Weights of a small transformer language model.
Size: width 640, MLP 1728 SwiGLU, vocabulary 8192.
Architecture: rotary positions, no biases in attention or MLP, untied embeddings, normalized queries and keys, attention and MLP in parallel.
Training: a variant of Muon for these matrices, 567M tokens, 8658 steps.
MLP neurons of a small language model. Each row is named by its layer, matrix (gate and up: input weights) and neuron, and shows model dimensions 0-95. Each number is 500 + 25 x the weight over its row's rms, rounded and kept within 0 to 999. Numbers have three digits each. A neuron's up and down rows have the sign that makes its largest values positive.
A block is one neuron, or neurons of one layer that tend to fire together. After each block is what it responds to, as a language model described it from the Wikipedia text at the highest values.

L4.gate460:474499524483525471489510542492500519509459488471524518497466430467480458462484525520481456507553525509516481520527542533516466488494455514459484447485517509518494523522473492491518507468526540488482494523514475451469470516480478512488489488511499505491503521539480482527522534517449495484
L4.up460:519534478496488498483544503480471560497529533489507471530489453503495527500472522540502476487517491503518497535492498475523481503503492524501536490522529456518554517540495502506535482502495506513511509465504510510511537501466501497577476458527510490466495467482483472496534509496520520505
Responds to: Narrative verb endings. Final piece of an action verb, mostly third-person present-tense "-s" in TV or film plot summaries (meets, drives, picks, breaks), plus other verb completions (hunt, stabilize, catch).

L4.gate1005:496480498543497541491513468518534517526535527560493525502534543501492527495482520515551512493488477510473508481502497520470539511485465509482521543530501496463483501473518496506510495495525563512541485499559522535520525534500446488514538474543487500458495491524546495508516500514487513488
L4.up1005:490486518544476565521511512516510514495537522519552514455511548528452537492523481524538500527501490495518548457485492503456486496489515452454531524456510503501476470496494495465494504464525540478508536516490547529556516530493503497517513515531543508487539492527477535499516501507526500470
Responds to: Possessive apostrophe, mid-word pieces. Mostly the apostrophe in Women's or Men's within sports event titles, plus word-internal pieces in headings and tables, such as Gen-etic-s and det-ection.

L3.gate284:509517480476505522495520465453518523522494485451512522523505518475476483479519526459531475500487492536548446521482490550475489455448515513587496516518500505541512552501504483536499463496490536501494474468473532519432513529517570534485492478482485532501488495518525509518545494538463501471
L3.up284:504513481511533523508500509496481516521498493445528521484506528494496515479497456505546446520501499524507475526510509510472535488415506539525537481530505515526491547528511476547532489508501531525514507511481522504464510525503573540521491477506508500507495502487512550515512487502469554481
L3.gate437:513479496480563466515508488521497502496509484539506490518450505493475499517460509500495472491502507493518470508512490515515524462494554463526523452508501547548478484491461534514484490511472490490481514472496524479456487493504526506494509509485509478512528478516544489492499448492527528469
L3.up437:494462495538512505473465479525492554505518516497521502484480512449539472503450523494485479535484506504460490506492514549475503498454483546491520447515501508489508570495492509489532515513525506533502455472470490482448487547502488480488489504545496550499464515498495508499533451468500517521
L3.gate731:440511508505455542471457494519510534536532484461497477541519500478507511476483552504485506537503439534519493468475494463487513545494493519474488518480515477502527519466500481537499508520509500493507505510473471513479511525483503519470487498478519482475499518474519523504466464476474502454
L3.up731:508500482498460478508501531485523535514520512502511502490521508521528516520432501482479489508552500496469511478498465508501526484528486504567495512483470495504478509507477514496486513461535512532520517528440514541490478493504474448492498493517557518482485501519448559488492527487477509500
L3.gate1197:494510476470527498496502507544492548479496495538554516465465507524529506528509548493482470537479518495513506512484497478542502490471514508528519537479534476477467501470517501540505469542501480503493493510476511514508522500530486525546496453547497453514470514502493525484529516523527504493
L3.up1197:495515523515501487499513478535509528490501519492462530498455494494464513523509505500498514506511531492464494481496471460493436477513538494521490482512543498504520510528468547517476508554513491493510488523468559505527515514523510493509528462533475497492463534497515478481534520497465477496
Responds to: Adjective-forming suffix pieces. Final word pieces that complete adjectives split into several tokens, such as -ive, -tic, -ly, -ful, -ric, e.g. perceptive, dramatic, costly.

L6.gate10:498467512475533498510479477501500508534487509532472502513490506513508478529558485517513465524493480521465470520468492521527471512474496544532498506475530513477483516422506511491475529505493505483517484454504536480506514504489539541504518540498529477456563471518533532537528475538520495502
L6.up10:483479511471523465507489508530518507490525516502493501512509508495507515532542475470522462519542465519468519508517482511468480492504465493559544485477495511479527521436500521546528470529546481509466495507496530494494497471464521485496499539501480494467562522473528478549521474484460510448
L6.gate109:524519513452449474525490456507512525508530498488512521504495531441539496494523520514516531490509474488499446538483500554490470487472485488515521485513496492491505489425514488520490487502463487473515539490548492494505510546499497505507464476515482472507504511524491460492480479509485490459
L6.up109:475458531503488515505480497495486505519497496531500515496478487548508473517552546472505517501524504500500517469505493522503504489507522494480524449461500511503498493463515527463495494469489473506495522497512531469516529511492532503467466526539474519514565494462501477558538508484490467527
L6.gate138:482470501490523503511483493550534516556502493512480498510490489462465459465505471455505502498445517496499480461512554518527456511445488519494478501494494509529466513475500507524494472480509511484494508466493530523488486514476519519496519498532526494481520509486477475488485464503463476532
L6.up138:551527529466530518537510453506498513553510513552512524534514501490525506479460491494539507486505542424536501509535478474542471493505517463479528494522516554500542480498487489517478475520554520492512473490517507547494478481509513506474512507483523484490552486488512467504511483453495501495
L6.gate371:484505501518504499506506529510510517523511498490514497479499488484481484459497484515500454497499515469474511486524504502525474465515464491511548493512536522468464485537461500480485463512502480505520489465454519523495441502503484477487505473515455472460468514482485484530485515469514480505
L6.up371:491545493483471499552534506503483518510531508508536497489491517517517519470471470501529493525515491482476527458493502544488490502532507482475497448487528505500494475542545484528496526475465465493501508531473486503518521512522561486466507506511492462534491537488478486514531483480482501547
L6.gate445:439503501546531527523514468485531494512525509494480474506535500481507519446487548504526502504463541481493478508501525526509468528555518524521563525520486539470508479483487482530478506520532445506490496518521496512500439481508535478465489512508539488519525523464499503517477452473481494485
L6.up445:527526517500535538508471487486520538511511526464513510513467494508482500493502475500526527538483507497497503522514526536498505493499484500461519543498539493508543504512512494548516476499499531477525534494487545490531453497530527483516481455545508519463531545480506516480513451472479522485
L6.gate577:480488496487538490494496465488507484496493521568528485503498488535482532527507532483496515515518510502571512511497532512521504524496495482496471484479456543477482512498470503485495509508473504481535473483531480465494517470520523497499511540497513478504516501499467467519539503505528486505
L6.up577:449488485514476501489502489444516518515479465580533510512527483460470519549493523440497485506544485515478537511449457504500511512497464498531511490528492478551475487499490495521507484506507482510516476532487519514468519505446503486481507496513503510544511482487500498514523456517531547518
L6.gate645:502523510536479514482471466512507498578483466504513535496504482489503492448515484507511438542522488486503482453500486521488480484526506506526512468485467463472494511490498491508501539484480552520502543484518515536527485523528516527476510512512463535499517455498487506504448525469515499463
L6.up645:506486476505515491515488479505488530496478514478490532464494436483522530445479497504559507516562505505510519480502494513521479499496435515536497515504477481551525502510512490471507545495500536493524506484519504509519512551534517517489518513483505514496504451510466501542484513507505516466
L6.gate855:517483478483490450480513504538492516491492488517543527487504509468490493505452540491520482453493512537486450502517508500508469455491493538489452503463474493555475525480516475476518520498462498487451500492523505513560518467510487539481480447503482523502482512506513486490532477501426477497
L6.up855:503470492508555506517545521541501504492468537490505483460557486480493497501540432517506476499498546421501527509452507519534456506478466482483478513470488483500502528483492476485521434551496530468518495491459491532486489498498452518495458484546478539464483479449500520476480493481471501462
L6.gate1062:511471457460505476535482498485505515527509493448474471491528501485482471488448525485509482464472485497521521521494526501563504482532500503501529505521508502454531496455496508468534543522499461503539493434553514523502496503524482471496498480517493518514524477515512468546525540501504538510
L6.up1062:488497486466473472498486510499494515488478521544497514536501481510467516544485478497484529498505499478504461494501475476509456476478447488471492498507513529498521500520534489473504495516511521488514527536515514515515475557544475506488517474505527475475500511498549461530508481516455485504
L6.gate1120:533491489525481538503462529474518490481553517467486529472519482531521500519491498436494526490525450489511484518471506540516498510527480454497489498481500486475499557554542463529499469513497522528470469463520537558507521516490532525487534484496516539512492560497483552509492491464521515474
L6.up1120:485489502530492494499550560512512527459494504526500482462526499446524513472518495488519484491451522503505484506478501529484443506553498525486528511481523505525478522507498526470423531468469442544505495524519520492501477526474496490503477515517522517476516497495495491523468477491519447517
L6.gate1121:468520506523463477475482515542462474502491443485457473554472503497488523483488495516483486506542521520495455503499461517467518460506526518533500515512501549488487523501503492448517473543490504484498534493496493536535493489455522515463506499500551445508515507501513482490489503482552511492
L6.up1121:482498494526499475500488533466434504525498449519472451538474472499539492459505487526496482484553523508517474474472452527494535496496517494522474464540482512489470473518486467483524484484503482524454521467480495522488506484469511516450489502484526476554462502504508482549497465505523533440
L6.gate1283:483468540507526484482495523510470492485460515502492546520493490487499479496466494506478491494484498490493515523492516471510488431510505491508494467495427494531545495458489469493554483507436520509514496524493511516469523488504527520505485485502485563521466479475492483520472514553462480491
L6.up1283:548473495470570537497481584505512519477495553487507506532464458539452455503514512502545514501463466477441541518515544483513508497535487491487463514510485500477473457503510483479531528473531460516504474467524490522474470541475538517537507461509495496480525527524472443492532491481494537486
L6.gate1388:498484484475490492507521531546502472494499474521475452465487505531526468506504443468443496547473487453526527522499482510510477518494434467530526478503544535546564493488541476522500497510512460475527503511505491479490493509504507532498475491520469488525543509517476501477557497444534474471
L6.up1388:458499523490510456510459451524474513501492497472535499488520492460472475492512501452466440477429481498522520497494450515533490550526524479457519488517508459556542489523511485486513478523486432456460506523513454480461555494524525489484479543478482487537490495489495486474500507521503481475
L6.gate1405:511516503531512519530492493535519524479500485487528516523485461510470498537570503475454471493519504428460426485503486507460446465463472487461507482489486490500492496505511452474515531490504517541484497480493490509529516534487479510470467460433496480531490490477496474496509477483506439555
L6.up1405:519451523494451483496540487553519471544520492491475477493483516512509517492525454472499526500486501468507508486537476535530493446477486491452475477467498494449467507505502460503507523505508481487555516461511502521539494505503489470486516516497496469511511491500499530536505485499498498490
L6.gate1596:487484441497490506537506486507497539492506479486517512519534471543487470523487477486486448485544508528528497504490551466506489490489494445472506539505482507536481487469504479514519505478476524515486505524480518544475517533481527470515497445497488490522527495496492520515493505442495513493
L6.up1596:481533509516509535525522519471498534552497516523517470537472495534506462482503491484506528456510516493493488530476545484511465481491499475506509546512496500554505487525468489525504435499487503490477530473488511483480508514491462524473497494503529515522497477486494519511528510541493460479
L6.gate1717:507519522501482452505508563466456521499512486502532515512508475515487457494480532525508557507556457497482501512508513525479509463486509491467464522439466508518537490467463464488494477498483506508462500523493487516538512489506473495492483458491514537469493522498455539511481517523490474481
L6.up1717:456505499508488520543484505473477514482513505492515554494469522479478559477473520506483517512512495466487525482484510478525517457509478492469432477487481539509495470514546509500480496503520463487530478518533509544527497501504487488511508496500477497506467519501463532516502468516456484471
Responds to: Verb endings in narratives. Final piece of verbs, often -ed/-ing endings of emotion or action verbs in plot summaries and history prose, e.g. shocked, angered, surrounded; also to/of.

L3.gate156:514494523509521489454509485488470525479502466501503498510531468494558488504513501523509475528465536491468520490488462475507512517536514473508461454486528504468501479540468520529508443498479472503525477466457502483512470470493491531511473523491484486521537476473512492498497469514481484482
L3.up156:522476508460465542472503532528504491512473519477525491515525478485474503485483494478544498543487556495509499491502543489478562524457482490479494470488490493505504474458460530501542495505508503526484534503452488553531495534460551548542524511515510493486524475499515496514512535497524488482
L3.gate451:529416541509513501519509514527512521485522541454476513477499491494503507523535475474497524497480545501517481511507536482475530510490488508532511521509446460520503504488452503505501487506508511478497492480456492456525469512523533518534526488521521515535481498474469521514474499524511493534
L3.up451:483446565534512462482491498535521548454540539493517494478499520493443514526514511475495555487505540491524492516504545519476529476532486527484501508508524497498488485489455481490520475539505461486532512508504486466548526519494500520484543519494519529458501478512441480478483504560503471472
L3.gate935:560554510489484544510483486503483480504540467484490507514506509486505498483507477478523502483503474487484494496554524534499499487499522529490441472503537520509490505478560463494476500495473493488476524459476503538530515498499543545535536531497474484553507468475482470496467498490486488472
L3.up935:526514509539520485523519466442471507507498526524518477506505568517469562453465453534522468489483490454508500493508519486505482478468493511499510470513516459530491500517484513535509498510528528491506560468501514495454505533508521485477492487504496509529495574446492481507467543518469493517
L3.gate1158:506496491523486476512511501505474532487448494504484515507481509477513508488491527493508513457485526501499524479493503489496505477516514482513543518502501499432473494509524512470513495491522490493471502463476486485510474501526494508501540532534486480557536528506477536480482472527481522464
L3.up1158:511493510504499505482500503534524532494469502533493524472503494462502510553454460490532458490461526511513482499520547479498549506510489514523560539518509467519493477506513493478500511480487464503507500517487519504469477572511479494491542469537505486501533503473483546469469459478481519526
Responds to: Apostrophe after words. Apostrophe marks (straight or curly) directly after a word, mostly possessive 's after names and nouns, also contractions: Arjun’s, hasn't, L’apocalypse.

L6.gate259:522502505485478508508452475482497554484437505524504499492536491495487464500501459475565525524488442514502456512501542477498500457539479505482510478505547497458476505488499482512502534527470500464519482470473469510458483515451469490488523493495468501507522469512484471480501462499508521476
L6.up259:501530513508488513523539519529507516544515518479499481496482507467538501483500510531514486487504483531453527479513480485511476500480484480449542509508477492520520541481522494516513517508471539498502516477498468490491494495547541477502475464482508521498513532462536491485491472488460515509
L6.gate340:511498521502509561498529490522494509522513479499495500507563498502474505440492470517485508486480517506516504507495547494498516471507504465530494434477466458480540512526526495550492528499416521498481522523468527485494500505504551512512531510483504464465536522507496506492490512509489509496
L6.up340:513530519491543498485482492512460526492487490527493544479514469524446488464477484440482476486487524534494509524550550552480505473485505476486527483492536481512516502533487492458478475461471504472498513466543528495465546448514525516481510474504513489528502457450521459537449463476495513489
L6.gate486:517503469508512506507544457516495493490548489503502463482540522502503487510534460509471533547492474463493525519464526495495536516510536497495468469480510431500479464501488521563529512492471442489480495471505490561493524483494500525491509491532505476486499527514448487516519509465489464525
L6.up486:549537499505487491502551449531464467514527530517516535533548470463553487479523496496488524465484491485522524504481524518451494514465501495473475511534501479513532472523490514473543513503485515498519546466524483510514506505511522462485461498508515457479501520490478462472471483510487535488
L6.gate515:532494545481496505501517533513477507484484465487498486500483489529503489516523513517488520477462519505500501505496508530484508499465493525525506488537535453534495485482514515479522496469504455518483462494516517473511526541484474556492515477493546482513492526502474501508511501483506507489
L6.up515:514515461499515491537509512508511535491462499505489503506537504499509517478473516461488494501487511501455496499497510484505536458479526540538512483515526516521536507523474491500487468509527483503504472505504534518556493514481468501517542479524559466491519519480483522492453496511515499492
L6.gate630:529473502514503506491509530478478504486493504520533539538477497451449494487485482485479488524502484493452524506498514494496505504464484494514520537494533520516483513550498478504503489496472481539497474471499500496497486514492526528494507447493497507467502468481540521528503456467473509518
L6.up630:487460516515483516440498491500475526542509509489543483482561480508502457519479471528529480481488502508497535484494512485514477515519469464499506501533499541533553508446569487507524508509484480450488530508512550506508507529497537434506490462524460494469468515523508536521470554481460484435
L6.gate759:486484479510521487496470509531490539504541478504473495510541501476517562495454560516489476486526460498505451494508475495565470513510476502470520471454512523529483525507534514521507493520521514469481508461522534442482529489501453540520480490544479466469497488526440465503509527513506458535
L6.up759:476503525496492560492506476507492501499485530477510526492529476494457446545511516522538543484528504510491520473534494470491498544483525445508496520529502533517520506498490492503449548522478493455549502489504513507517518512494531450516529509476508537486511481497522500484502474523472522522
L6.gate776:515479602504459482516495476495533476501501455514495493479512448491524515499440435472480500479485535501520481488507479542514448506535518486463525530545471455533504515515510500482475504503521535506520541443494500488484482522475544519520495479473551498489512510475516493477493521532522499514
L6.up776:481538479521499494503468478464474515517498494506527520486480541477516499482463491491482498492511463476495503542466526545483490495445500456512490509490524494502525478514455547497511519496460539458477548474499521484514529519528488493502479501496500488462468450494485476504519511464450486558
L6.gate777:527547464526524493482533469511478522546562530508498496497536467465538473491473496471496510512513486555527498507476484555481494498516489484482535489487543510503466492493487481484497522492500520479494474485502505536496490491515451520492511471493450489543501502505489519478495504476526476515
L6.up777:527542475498489509471526551504531494551546538496488534513537462460497506514513521474515514530528487498474509515503481540528457516491492477505487529529552484480494531439490482499510502507508513516510514488529483520478464536483475511523491478506468466566476503490473489509496465548512516484
L6.gate808:523520474477525546468504483492522527499537497514505496506500494498497453475500498563548482457479505512462499490459490515447489514522474500500493503546505502471508489456513520472474527538490530489543522532472484536482508507514463520505530517516546504502491507483530509505466490533483523484
L6.up808:495496527545492523511505507445475524510498492500487493448488486511505471464463445497492509511493498513519501528495507483513523506493481489526506502503515505454493484512486510466499471527491485477482493492466525514514507503478528486466513552473506506502564527487476547491522469524483479505
L6.gate990:580496540509492496526484541494527477502528495499472528480494520525484515531486458487492498493473490517499525477522517542493534525469484453506466522499525547446496489482507489533507490541498483522505500526516434530508549480500468498495493498478560504503458537512478520487526514488504486521
L6.up990:519505500460505490505530501515499467544524477464518513460505519463497528505504516503525500470513543552504505522513514502483512508481484510509532536465510466509491485495507482513488514542495489505501484516518443517447497485505470509499468507488523509511472570474495528507523525470459560432
L6.gate1266:501532476540468459461482480487529504529528513518540567512527510465527515504511496533507508513529496537517509497481522510507490484482518506463503451504533564494494483457492472512506535500473491532515500480535486494499502499509506490528514482548509554503560469483522509517472493503470478514
L6.up1266:555512512455473473484460535524500509499511523505500507490482499514507519488545517516482501536530441495494509498470471495504497513463505516478499456538520452491471504484537506511517481518493494500420465519479514514490529467490486493479491532510544500443499528522482470534497499509484479460
L6.gate1282:526486514490500484444520524479503522488492467517466526463552515498528492522526501516518478502485472519499572474511507492449524519534500460500554521491513464450520503476504533497522470463496470491512491503504531520478479520515467490518498503535494505501514481519509451489530471505500462492
L6.up1282:508509509465494494516529517507498489517539500470504524481523482447514507450469505484441490495445472512503554483500533515473513493490505518537501496525524499537511520488473553546471505461492511476508490513572499519541460502495501454474524440490499460518504524483530451532467492473477487504
L6.gate1315:525487492493511515523496504476512523480488467500516506460495473473488504550547468494446505458507512493466520495532453474516537539518492489445481472520488465462483514480499534487504484497523534436530517492481477525535502494517509453478521483492521447513496499542490500466462473498501474528
L6.up1315:498556498491466506491506508537493496461506505481519514489443506508500490504493512505495501512511461499499467482441505455555551474510472544482521532513559490532537499501460458486509511528462504472505557450530488490522470493516500523499489482454460550535522462523489516505472496510499506506
L6.gate1325:453457536523496512516532464515515513485541511541454502472496460488471498483483506504490509478464473498497472492515538559505502483498531493519474514481507499501489473502473525510509501506502495473505502573478493450523526505520468491495495514468434501468549511501460499515499482444511522510
L6.up1325:468459508489524513485518543510498478512493496539485522502486500499503483519475479481511528485498472485532505520477501532476520482542510529502532484497482510547513522509512519522513520494558528504501521504494463534498512510511512458487491474516530522473493501459459494489501506495513491507
L6.gate1619:508491481490504519501520525510511498468487478499516511510479489494497478492500513492529483492475510455532527548551458478495498465472528475473502461571536469484466491441515446515509524525489483491508476442452470473471494492506520484472543523523493491500481487474501488510498473488518551503
L6.up1619:507508482513498488491499536506474522472486476499498529503478500499452465507554528524496540481488460470537538482481477469525469484508536529511465473469505469510514521486551468511511540572515501492469504461528530505484458517487453473455511505557508533514443542525511540553495482488525520513
L6.gate1629:505478495497485509523517508504505503481505445483491511506507496482497523523505484504538509528488495506525521498483498488559468518480477504528491488502551463501534475463482486521470476521472487484505553495504536470506511492463522480528506519457454512479527496531510498486508543474434459494
L6.up1629:505499499504507477471489480482455475444500462502488510499465499483483512515450492452516474492551509461509518552492513492484480496524557532513458540536520522517541528474482481525487509493484475529516484509512422486526517517507477530485501528495491511478506528496480494539497539466483512512
Responds to: Apostrophe in contractions/possessives. The apostrophe token right after a word, forming possessives or contractions such as Women's, it's, they're, who'd.